config.yaml
hidden_act: "gelu"
bias: "all"
parallel_block: false
init_std_o: 0.0312
decay_fraction: 0.774
MLP neurons of a small language model. Each row is named by its layer, matrix (down: output weights) and neuron, and shows model dimensions 128-255. Each number is 128 + 24 x the weight over its row's rms, rounded and kept within 0 to 255. Numbers have three digits each.
A block is one neuron, or neurons of one layer that tend to fire together. Before each block is what it responds to, as a language model described it from the Wikipedia text at the highest values.

Predicate-noun determiners. Articles (a, an, the) opening a predicate noun after is, was, became or worked as, e.g. became a rally driver, is a Scottish peer.
L3.down36:078095118133141141137155113125130165131139115140131102121129094169109092126128128136123154087112123155179109149145132124142105123110123146127119142136161102170143175120130027087153140137097154074108148117114153134116139108153141107122125156161110135095148173188150130146125119188096157101123114157132142098158124149129119144113094142128126101095130102144139098139113107116124098118119
L3.down364:126123110126134135154128104110177120084158123133150083176124151135134057149118104154136106108109124134166149136169102148118109112143145097125137150157107125132130148148111044121161113108108137122093118115160140126139151135112133091101153127165102123130148163187148163126146150137106134101135156135090128162118135131153147142119104107135115118096133141143147139108119119063121114082113
L3.down538:141121149122108139134139159161079144152147111148126124108152127145141125125116121125134094147144135152133069143163061121127152098093097093157079115098103140082128145111145137123118115154103138116096158170112126116101123146147143072146173119108127124082127140129135089154114137144136100078126126142108082108134108172166125120100115121120115098135085132147161146136131141090137092110119
L3.down652:082138112144141103106120104126152122129090112145135122127100130103140150105116161155120141140157123091070130138123155115142119121109139154083158108151112144134139106150115132106186094096099137105108153098140130141182172159165163084154142122097104112133153138123137129121099155126112180106101130137123152154111120152141109152113119152099157121067102109169141134127117156155121125133087

Short "as/an/en/ma" pieces. The word " as" (as head manager, as a copyist) and short a/e syllable pieces early in a split word, often after a capital: P-an, C-en-sus, Ma-donna, as-sault.
L4.down334:111146105129143099127143092154128082124117132120069114122134133133163192157124148111143168139117062149094154076174108129136125124096134158117128142104133159155110136138131128122165122134120125121101131104146152098141141111107145121096099114127147077143081111160148160107174097131104118146124100181136122110124119167109148136152143131146146163158101123122160141132093136139151193118111

Final piece of names. The last word-piece that completes a split proper name or acronym, often just before punctuation, e.g. HI-V, HGT-V, Tru-mp, Kumbho-j.
L4.down239:053157151120118158128109127106137096177123106138108108137146134110128098112167090144114139120115102119146123123171135121103154156133134095132128125128089143159122106132144037134170127149105139143134107162175149150133167105106134154126113126160133126143109085181115130120119128190121126163140117113137137118126113137132109131150085167118148114114120125149125165137107114155156096150116

Acronym letters after the first. Capital letters continuing an all-caps acronym or abbreviation after its first letters, such as the V in TV, S in TBS, H in PCH.
L3.down13:107165146149135128113131172130107151161073168109121125137129131134107062136152123125146144101130108092116123102148136101154113100142138132061149105157136132131108129147078101122120109144120131126147137125109122128137175140078170134135153091137106141159142111143125111129119121157101112126067144139118129117165102175155139116102146111123124114117124112089151087116110171075120123146167
L3.down441:096142133089156143138110116132113184136083153153114115056155163148115132130106167099136155120157116115141111158114153100115131078170115171169161087127078134134141113125080135122111121139148121111163082134153147133118153177133104134129119165163112122107124142144154137166118124119113139084161174124140122147096116121140120158077104169091113157121130110175137145105120114126125161137097
L3.down621:137143158149175102165145152124128138115075116125081151161138166196168134165147107178170129157154139127120099125138132127162107148124117157138084084121058122119131127113113051133127119118152139154153141107138115143163132162144100148084120123118132146178154138144201136137155107119137100120137125131133154149148104117126125105095123170098138144175155075125125140105127128124121169137158
L3.down723:106139167149165144156120150126133169187093097135099100090122129139118116137127121108145143146175073092104097151099158096148117136136064172113118124128100116119130119127118199143114106140125151159148093127119132125161140126131136123120117157112093130112117098123128111131096104136117110145107115132127093148105086152134158138101111189109161118151129095163125118103153129120116155126111

Mid-word vowel fragments. Second word piece, often re, ra, ri, la, after a leading consonant cluster in split words, as in b+re+aking, inc+re+ased, imp+ri+soned.
L3.down349:110080148142128097133151145152100109116141097131133169135148134135091119126142126118132158097105118075105128133101122099145086101135124130123117166126115139146124126133121161101124109144126123160110095093066143133118134139090146155105120152106161108123086141123128127138152107098098153121141119104149075093129079110128149163128121114130168109081132112089155103100101137173135106125114
L3.down390:126151109127122170131136128134163125089139179109144126149058151135119137189123163116167092147073174131141146092143109081120134147121092111151167124096133097152167093105128118154146132119096139152153137135165129115151142143137134118122140106105152111110164157138139152127117107090101103113092143118177156078124145119093140110167120128158097146101169141165150170140163129135155122147099
L3.down577:119133090120149106136085133146111152113159110095146143102123129153169148129149121139140159076114152136128127183113164147143126171126091184138146137132135161101117129147180121131140113101133124149135135098156140140133138094124167125131113128104110126102139142112130140117144112104134161048091174145154107048089103141140111158126173119130131102115129125154090124150113129127138127137127
L3.down612:094134149148107153141126086141127156138105143127131163143116130122145128085150096110116171145125146138146106101103110099105121134106110155151127125119132128126128161151175147095103149107095155125176100166147177119129059129124098131119124139119144068123136126118099139127135113116122145131109155122177107138123147109076129174137106161112142129091142135132109192108188076142102092133148

Mid-word single letters. Short one- or two-letter pieces inside a split word, right after an opening piece like St, Bo, Bri, Do: Bo-s-ton, St-il-fontein, Bri-g-ade.
L4.down637:180095160117169144103127163110051138144139087108119102135158138140159129152109105171122152146128173129112090132114109146122097184151157122103127098116155112109106122125095115140114145107090118153149138102120119122104122147088136093155121117154157092131145166118154146164119096169118122160145132156128131146134134120129137123141131111089120133118171174143129142131140129144150201132118

Word-initial "as"/"al" pieces. The piece "as" or "Al/al" at a word's start, either the word "as" (as well as, as a result) or a prefix (as-sault, Al-exander).
L5.down8:136106081120114113111142158080150154141120149169155139121090134128165127102121128133116134117107144138115147155145130170120089159129116099142138114151109129129170175132140157128129162159101167109149116080134119131141076142128114166105109138112146111103092136123060109154151105127139147118095144167130121082174162106123153120121124107157109158140165129119107106134154187137118111154142
L5.down31:129128087138148130138173105100124154117082147115152159163145163109151152144130126146088121118145110108122140118132110138115105098144121098065125110158116133089116157159134154135085153114160130101104156104132140115109142100127124150137140078119112123165150112135103140135125118110105083149139162117175141100122134149109164152102109115120149124108101140106090187129128116162148176109145
L5.down43:147151161114096166103119096116156158108140137114170074156113125126163134106103129100155164084139138104136138109145120109116109146125174136127099168139141118110158121107103116147112136120115146093099104108127154081141148158111088157136105138093148095133138105129106119164139138117110099116143116151133138155129178100136109135119129152142124154121151099136123177136140159134105091148117
L5.down70:078168132140135126143151103118118153164103120117127137130135128106134124126111084131100153103176148118144157101167130110110134139104133170085099102096119134107130143142117114099131102119132098092131176118128124152111117125147121097162091137187109143158089119148135107066129126072154118099106133147161143150138127084172130155141149103130098120136120149125102146135113155163155101142098
L5.down142:078139136104122162081138110150136125134179143109107110148139124134135090113111133118113162146133150143127135123143162166095116095135141121132144132142135118178132201130105122105145101139140147152105131092142137112146115122145132102099099120112124169113151134110127119102072142080127129149148161124127125167136060156122124104090105129141106123123133113189132130170117088163104118163138
L5.down234:134125145152137135160161117104111121120143131096145158121174095110115143152157094136095120121126112139123117134126112101124130146127124162070144139132143117146112088079155135121166095171100137112127080136123093181172128118126111099151128145172101146143151144134124166101088138166075102121154104137128151147114102137113145133141150161114144129100160128109107165096122112115133119110120
L5.down250:142150152148122129109173119083114113151146155143143131102086132163073115145113109116150119142132179157150106139105099149143154098104121112171129082112137161103164157169128095100138130109128149134166140131185106143148100126096126138083151204133130107148151137131151156117140113127126104143185097082148166116105139126150121140094109136084099119106128111134113097096100137113102126133118
L5.down276:123127115160141127157096155095060155122121120112145091113086140114148064121109107106137117116131146163139176095104085117145118112126131171106125097143110087126135142137079152177123118091121142129145126171111143080147129114124137188096110174134113114146150141124099133140121111158117117147143135116136115143131173114146120140095136100157121094154132125146143127107165155135075102144118
L5.down312:136122113129135110148130130137119172100119159141128070185167100108155178141126152171115129096110140169117120099155132094110116139159159109154108098137126116100106100097137192156106188097088080121116124136113139098125128123108108121145122150164122133150175149129141065140125106111130123142138167118177123156102111124145147118139123095154149120098096069137122132141083141141122124126129
L5.down349:089098107129127147151127098122110080146114156158161146113143163112090154127169142141104100162129094125100121114124150115139150174123106086097126160114093117115114152129127145136141122128102121160137135120125118125156147110113105176113148121141164147139140138073139157128075123123098132114089104113143142120130126133136161170155118142146147123121092137097125095157144105157120152161107
L5.down359:128149152155157146107118120109093121109132130179125108120145146177173098110166137130136108128157134150108139133137121122162145111119151128109229112112118148121120117095117093131121088119145128092129169152147127113181111164111108145093163117139129131112130122211138093106126137153131087133107118101113113118149152155123160128110100132131078094154150133127128120082145103094079107131132
L5.down479:098129141102082181115122152136154147099127150112134123197122153144115137120150144136105112121157153155145096131091118147139129140112134109101093128170116099121134127147115083147139124139144106177145149147141108079113140106094122146105126112102146135103161124173137111108131166149154151169104127089140107135131139129120100105112102147141125119122132119169164149146139087102138119148120
L5.down532:136083145128147144111127143103124119131158144153119116089105163130129112149137132088137133102113143089112110097125129117166134162132138087090129120140138121093140137128105146122118161156095106097091160108149106105160152172127164136113170118112151122188136161131164144163177137163118100146144135140098107170146127099149140139093101101196145158112091131120117103139107108129134149142118
L5.down655:130162134135141127140119091135168105101123126119180106133136144108126141111123114102123148155123102124169155139157146145089105114130156106117153120151154107114101106111101128141102091089125125141136099162100137133156190129139156122147122131110129082074189070115094140099136120142117144106145108186113057127092096130135158100137136166114159128117143111166090147099154167097140148125120
L5.down728:091115083157164139115161131114132123121141152124174184134149156109092131097099139108128141117096141130136153137119146112078121164105118128112079137139137123133116130128156147082067106090082115120145151126145144147101089091116110113189101092133180150145094170148159122102114151133139111109149108107122151139115140100137098131147148150119117140096101141111149124149100168104114112114149
L5.down751:150138126142113119146075168103137107146133135159138138147150141113131126148147114107100118126136124167159145123116146079133151123137141129117129128164100177106130117142140126111087161140111090125116149119104107120151074121100155114107130116070145133098166096100105152141139104122111115103143147121135124082177121156122089116155151100125149119164166134103129126135111115109159117117136

Mid-word vowel syllables. Short word-piece fragments inside words split into several tokens, mostly a consonant plus "a" or an "s", as in Bri-ta-in, cl-as-sification, Ca-na-diens.
L5.down1:158095184119148125101139141128133131100142125123140143106145169153123134154154131120145167143082115129119108125137130148140117099091095134134100147120180144126162132137154155139120144095119084141065105144092118152157099110119138131127123133125111121123163116145108112139113113120130118149091135121138093156151136104129098176106159078155140155084148131103103133095144131093108154131098
L5.down143:109122154150155112105130109112149129099136148139155124173099113088147087126098126126130172135098114129123104170141130162146102078197110096142142152106162152118074121177094181157117157130152129157165143119126141132145120128132154126106106131121090141092117130148146091138171108088132116122102122095111094117130125114143150092097069132134094163122129141172128148113142157143104080107121
L5.down179:113143088119105125067106133144108186131109177085115145154133156077127162144119175098128160150092158127151127142148136125124115108139145132144099126129110121104117156113127113113104151113113126142171127111095131105123145119118096155162149120122159136125090132154149110150144143133176140125169112173164183135120101130141104101096105157134146098120100107072145120150175164157142123116130
L5.down225:113123087131121164131175139107166108103155127125149105106090101123102132100161138125124144121145122133163094128132114147139114138144128136121104097111121120130135158118149139081121113110135100109097114160094127093114138115166111166176136117140180164119115162114125095088081103160141088134119131120130103103141138119124143119108144152133101149140123163127102114124136118180127166097133
L5.down313:115132135090109100139144145177123178107109115122111143141120081137142161092107098091144135109095148110154148110104120135150100145108102103126145136150120153119145089143141166161132087145150122112111129144118143167150122149169123140125119149114132132130143119114110164115132145106108120124062143145143179098125096146102088100092150092124165148134160124131093144100153108145114180104158
L5.down342:091127080118151116135103172145104155122144138114100143112101133123116109124157119134150101119102159135115106167107109155178106141126102152104132129120085105157141124147091153118137138140125164161110134101134132128140125131134132136091130134114134149105135095113108185128146158116157146125149131121123145118166141133112132128165087126129091109199125104154121150167094119147165135148103
L5.down408:128118153083122115170110136146120125110120116108110137132101133124143194119120102162135142145109104146129142127119112127168096120159092104170109108131126120101154115134104177143137163134135101130119154082150104119141117168129129099125113121107136095170104159096102171100128144107094102147127133127152126117076112090156147137131144149162096108117141116144109141126182083128158121165096
L5.down523:113135174113147154129109152078109153125114120119170100128149123109118124093143100155134143085143123143121116117170142114120155157166105109083142172181115141128121125162142121130117083131149155147152146087127112131108110123105076135130126104113107096111116132134135097093111140105136065139111155182130136154132127097119128152159164121099160120088080155155105143101081161152131111132167
L5.down604:130148153168151079124155111112125109153125170152129186161095088118116131130140147135109129080122126180110116148140155103105115151163114108086160134118115100108168116123111165143120115114137144092136073116087156084103142104107110183108133149144137139133143159115133149166132145131100108153088142169125153121159123153166150121142143112144136135111109163084123152140172121125101142130108
L5.down638:121138171101136185127132125107141099130113122163123078129140167119111109145154120143173110146129139117150141105156148117133149116115118104142125136093104126155109125144142158114084124090132107106141151147114142111167197136141155114127127104100120161124100120099110137094112155108120115152121140079109140118100140118114111102127139159156114108106125171105110157105144126116129098089170
L5.down647:117110163095084141090142100126128130087110138169104094121168136095135103142110131128098136147148165109078100087111104079135131176161119151096122088120095135091152148123156142121116119168125100130114120138106115155123129149164162163098149144139168128151175131155115141116113136101116120126118115128110154186132187110149118142135100125109144129161146122111178149128117154116172120110150
L5.down672:122166142116126173136111142107133138154135149133116166138124141187132117133092148161126105094141093083151133138141174142123111184176119086132171100085174121135150063166114104111125141090085136104155132136113096099086154115086092107132177177105150125115117152119116152128139082122121126136100127125062113145124121116128147133110138123149134128113146155127149085127123135161127159191092
L5.down714:119109123141129115105111113130152085115087125100066148118110118123104121140159079177126116165114152102093166108164099111164115156098112121163151136122119110111169112124145123120112091121130140132140104119131114069124163122097142119107130155118118166174159111155122176138111117106115182110108147146139098131144110128112128107148105118155092113112118123097119099159118086122146116134125
L5.down730:099142139084129126133106159078097149152124131167097119136163122158147161152143058114144111135100141180144135081134124161079143113145115146135156159173142127134132140136134094104151142155130118132128106132138153167101128104192096125111122113158137119149128127099122138101168104149148106123105161114175126106144170104172132093107110124109088136123140123123140092103129122059124162149144
L5.down746:096129159108134169147144164100118095137138127091157120114161125126139086141133141133129112119083120129110100156078129115143138167124144117124133119121124126105121126080183123138121098097108152145148096163157099085116134145130118123142103113097150183081140123129160132134151119154136123105142172116136155122137094123134096076143153160087064151107157083153126108148128164145097129141101
L5.down762:135136110109133131141129105145116144118113145087149092167114152129125124130102126155172139142154159134151147108083112120159139109123107145111192119149099097127124113106152093086097135158101094118135119125123128147141146115157166176105116135118118138147157101153124115140157118158126102140088110128168105146125110150127116143135141158084139109139129127168148147116140105083046089148096

Acronym final letters. Final capital-letter pieces that complete all-caps acronyms and codes split into several tokens, such as NATO, CIO, DEA, MPR.
L5.down13:095153120102186127114145129119069103133147111116127121129147129134120091105078124148117107111117127098098133160153143154141192118131116103123079121124135104106181134172116030097137125124104091160157140153100152089121149118143154127119165112148150129129138131147138125145136117118101122138133108138107120153097180126133064116150129113141105131107097117094147127162120121157118131136087
L5.down96:120113134112153143119120112156127121139121123135120119083088099095128079107135094165148122166142071150159118122129146134154116095120131135114092130120173128153109139146162113143147085114120126120145165118143157049154108131121158154158117184116051133124144153170126151110150139191155129146116124144131132114139132112074139128124156138147179112091122118184128109104133111140121115145156
L5.down98:184143124107131126139078146165142133142139080155094158154129137110152089166088180143116066135134137082124129154106130138164127157105149126134162113173138157132150123147125093151095151117127115096176131152130114108102133172152113166136149165127106101123129122152111153133089131150142172126163097151091088111125103096125139131063112104089127116126120189139131112127113081162106141114118
L5.down223:078147152151096138154133101111103132103126094145092132142122146107131162140136136133156100142121159143160136139153091140118127109148116148166132111086095111110143093146066076093123104121128091169113148151104107180129119140132152098109130074148136134132139119119151146099114125087150120121141145119151121132123108094119139103132103177141109115125154098137166143126132120106115159151148
L5.down224:101146124119166129143150173101150100114126132117136088111149121101092154112111087105132096123123190138123092133142109111092137148143139127149126111116092111092132119104136021091155088156131121127128129098119156107140137131132148141154164090120072099133169133127133120119096127115126105137144128110141116178106129144176107115122154123141164128096161124100155154135099106114123100130159
L5.down290:100143128157137097129126142097153094179153103087101158155146151156127069111150161139141100101132144132126116113165128127116142132096159155147154077136148137146121139132140107096105112095098132125116131155151128163097124084142110153100137125123114174119108143141156101123117152154132129146168131130132111129075119144118127128118112134163106143172150100158126154123127141138104077124139
L5.down305:149101139147130164143128124114174113175123165187136156116113157150139100130133113156138133135118153098112154175102090122143129146158138108169134102136076147135123120121115131118134148134155075087104110142128084099127136125098151137122095113133148177095121100105208148173115144117117125143147180156135121127128153130139160122108123105106166161128119154151149105105128080121089122156124
L5.down316:113153155134155142130101111127142108114144146141094163134148130130140091156119113126155133127144081124152099129144111127147069132093118092109143146126119130133110119111110037076144126143116178158169163109163157133146125128088100096133098112137113113112122140146140113187115154162113137125159122149127121122133126130110109133115092098134164096120126089157164143104153095144117090126113
L5.down328:154127141173124127124148146116136128169153142152167088146119147143126097134114140147146140112143148130102081161142146122114115102131106131089129142165152149088177121099125097180137117107136114153084130158100132144149125152137166152146137118113133117126193119111112117089113108111090087159074125137135133140125134110116124102104137113102142164133126139111094132107132174150117109109115
L5.down333:082100105140110178176160117109141140129117119122137109110116144150123148082135151138129133178123157153095115110135152080134117096161154171084127101188134154166142118168125065135147118150123132154103098149103119123108122125130106133077136139110140109157158136177130137121150136084135142114150085114116155110113121089142115081104120132079134113121125109153133107124133116118088079152126
L5.down426:116154156128104127142125123105128150134121122137084164148101145077126133139078142111119096084131110160101116155121130173128130159135139154153146115110080129101151093138118034118102105134159155150141167101117142139191120151157125143087131135125170126108110102109169098110069184124109175141140092130137148130099143134170090098113123134107084121137165135129117100120128134146089121124122
L5.down427:171113142120175128154146122126133134124142103139137139141107147146137151129115118054129138135129137131151141179134113162137154132136126066141117151151120084107139137109157103138134143070140114140127148113115154082160135116124133108125123146140156127182109116097166127084084132092160143106102089114098117161100161133138100160155112085152142115105105116091121123131141152134144114084070
L5.down528:104114144104185158139139121081151150168125112118094160112119140129110115130104108128126117134119138150148098113127110147089115094154141148103192116079140116139118108125090157113114095102150133142158099181118122111127165148135119153103126172139123130142088128128151125151081136119140149147149113126143128121065148138122135130106095168152146110163178121128166161085123161133091152132131
L5.down577:145135149145137159116091148135099135165078112136157098131092159109123112139118142124115130105140141171154135112107129094137123154118131152092147154117128127115139122151113177151177099155090103120119114163106141130151152143095138146130124139158151114108144097186108163108072081160108182133093073145145161132090157170114129142093127085170120127107094117117118151148141147138132139127128
L5.down656:137146145147138154163091139110130118129046068109111114154105156128106078155124133109186132136168165138150147159153142082122152109127124136124100123129151139144121119132100120133115107122116142125158118147141101153174173131112168155116114117146091153112094119103161147096116112179140143138149155090121134153097158126098119090132106125133127077109151114152183130128144139160111124139157
L5.down664:119145123080113104161153117107126113145156120121108125134095125138178081114134106126124118144147104145126117161134176106128112140131133178148100117097116132150112121106109076118099159175189137120169170153126133148105153104120136152108094112102154125098110123124135124140132099162135165130120147117135096130151125111151144155121152156162169134136143159153119114101116130137086123109146

Wiki section heading closers. The closing == or === markers of Wikipedia section headings and the line break right after them, e.g. "== Reception ==", "==Plot==", plus table divider rows.
L3.down311:106098116122110121121149122109191118108103129143128135076156120117144073171115121162147152144082125078139095159140165135138114117138152172125112104132181137117138124165092042137133107144139102111155128128121138140130135108156127134134116119076146124142146116153132144116174100134086108133128143156079135095138162131111159152198114141122094070140107137141114107133130072137076107166124
L3.down357:093081142109108116104120158118142125112097137113120085095124102156133087126132157106120133113107096141146091150152150147124123133160103140087115138133159145147127142133122014101144080111148130147108138135124173146143162136125121139171103162142150124142094119142109103136124095190099126146094130161121107152153145150125131158142113180140188101120137111150122134139144088143110152155142
L3.down369:133101129107119075139148150113106141137098133151097065152119119114141102114124160124102136159146104121105060152151160109076077119130110149111116132131144143099127135103089090144136089137174141142138138170125098136162193081133124167137114138103122128148095123130157126146150130127099134126106129151173137137104118144158104135167131150141137122122108112136165151108083074126111159108117
L3.down539:087055117101113116125115092153096135110151169158129105152151126115109122180151161114128142138102111158110094152105143111104097143141108139147089145138166132157134157168127078134154138137125135125144114114166144145105150085125139147114124139147126139113117123147165101166128110160137136122098127140167097092144142161093116123161139154110157116121068139155136184152099098136154143136129

Heading close and participles. Closing == or === markers ending Wikipedia section headings, such as "Early works===", plus past participles after "was/is", like used, found, made.
L5.down18:158157130099118114120174116117118102131120099145155119176149101172130164124147091137123092124143113152130115115117122090118138101095161085161148128146119150073163142081117203111085116135173159161133109153143133167141121151143114078121087140111096145123146140109126131162101141066154109162144172161159102128113124122117138080112146148108126110146102113115132152111127140092135136133114
L5.down76:111160108154157120114097131127120097151093156168112127097129141103155116132163096114139160148117083153089120133111094116123141123116155153145087152102129172142146116104100138117076102096107107153133147111118169147142108143158113152106148141203118133127169146186109116133108160101145133114167108088165086060130153126149125119115147157111065141126097162133141111134125095107125170137114
L5.down103:094144155088124147127143141106158120126119093109097178121140130119109109133126129130147136107081152096132135166105159138139102164129129128118153088166147172112126138088153082148090113167136129145169125173087130101100143068181136122129138122118136157102154090118074091157146134173109119155117110092126119117118140165118142123171133136165156100125114188124117140140113166167118132168146
L5.down150:106112120161152147130149103094134111136129138142143139161144124125117151082144107112132157125134170144114151111114130144120126101123119119152167133147089077149135143153128105131093103155066126097146130149158160136149145164154095117119089164118122166149179158178128130128126101116133094142144153072167116086151132163157110099129122125143110110120137095106118149125171132104147097115117
L5.down190:126140125110116124101115124114173138120122101139137168143127147148148177111110167116114093148131120108141124142123173094177118151147119167172157093135136162117112129153148127105143113110138102103167101114129132107123115159142089124075104139153121093145133107124065102126150145156127116142121098154077109120151149131183106100162163145126133075101080141124119140107141145129112160130150
L5.down196:114116113123085126120118139090135115128140072129127081158098149128128064127130174092131117139108121138117136153093152147086115152095213109128118101122136148154164153127107091123162148150127141136156132134122094131166147130134120109129123145095115154149123101110128144128144134131144164126144168109156128142120131130152134107092144148099131151090127082163133134124099080129101127140092
L5.down213:124149163135140148126101141105130096126130115056142118137146124142096106121165141157150173073118106120126113127170128111126109138129120131143187102158186156118167172172092081116161149118135173105145119142182109161140142155138130144085135076102150134139117121146096145127164103149093120141131130104143111104116112127165132103162133115118148107119111128157113136134143129144082126187143
L5.down277:157127097093077123116110113117099138094171138113150127113096104128170181141092148129139133148127177112094184137154108183146147159131133123119142140155154146105159095145150145092118136115088117157123115161133124135131070115105132111141124080096110135153127163108083088155148155078128126108108136173137122092152128118125135163120156110120124114139099152125160175101139164109147119181107
L5.down293:125110132143158153132128153139149112132133069099127158155116154124153124095126089141129128124145146113142121156124158116116162148137185127113144120149129145103097116112138108093094115118125079135115111101150100110117138095122096119140102121119124087134122120093150112155165099104133133134107109121107134092125161196169095146148086146136139138050117147180169116086116157147140100146139
L5.down347:112089138123125063091097120103154104119107144124132099145093118076166098189148093134115153162128178152146131126130126161141151133082096114113104109129122133111140125112170137111144113102103162110133159185121176115112103132152108117151114146187125165152117141124138134048162111133097162127121096119132138146104130124142136127164157160124141100147093114075127123129140101152145117123142
L5.down368:148090088084122132161104121139145116128117147122109120125127100119190117166076163095108083118153051156126130139092119165114107132088092125102125122154117149150186156125122177153133098122126118120107121133152106111149101124170161149136137101129133122154120122098120112130117156132166114079104139155144143128066112127175138124101109106138116146135109122158075167121138100082121114144130
L5.down510:150159108152132152086144164092145111144154119117163093118112148085139153115106133138126144098131153124207122126143135131105117135171168164133109136087109168103109123106142130104137154129098152124128142173163123096111170120107142117128130110099127133146156106121119121127151112116121141106125127113179111062152145092137130136076112101152094104101071177118134168089112164127135123083129
L5.down561:168129179100114101157148078149105123176151104134115113140103137144137138192067125152143138125136115099172144117105118120119093136114122130154121113165159147097149131133122119185082164103108126122107137124158157122131150120106151102119130153153155122085150158131132161117138095085121133133114169141120114120116107125120118131151110143118135151117141129155127092128112109118086096118144
L5.down612:100131132150123129109121108153085135085134119134108130136109143126116154118097101155122116159118161149153090143113144155164093154132076150099107072127107153075108131148126157140144168121110128129127146151079107101087160120147151112145101136107141112104157142114127083108132058145184137154149134131160121107115093158125154145133163172122182133097165119109131189108138116129148116116139
L5.down670:099097167167140123192081112134167103142103138124131111114135118134127115120130127117141152122135101156127141138128143153132127149103102170113105129163090120137132145109118085100099142179143116123106135132161164109101171106127126169090115099086112125105148127106096148145115156148122114161133143124129133126156138149119116134122126130166146170078140124115153139102101149133098144147180
L5.down701:103165109097168121124062163083121124135098121144096120152094114127161119107128117113127108099138169120161163092102167142154088129140132126124104111120145155143133148115134155095110128074147114135135132146126119164110107117157175123109124141139137111162152122166136134138166112125139156162081144123143126115130126116123110088120121092091126112150148116161136121112121122123099144216124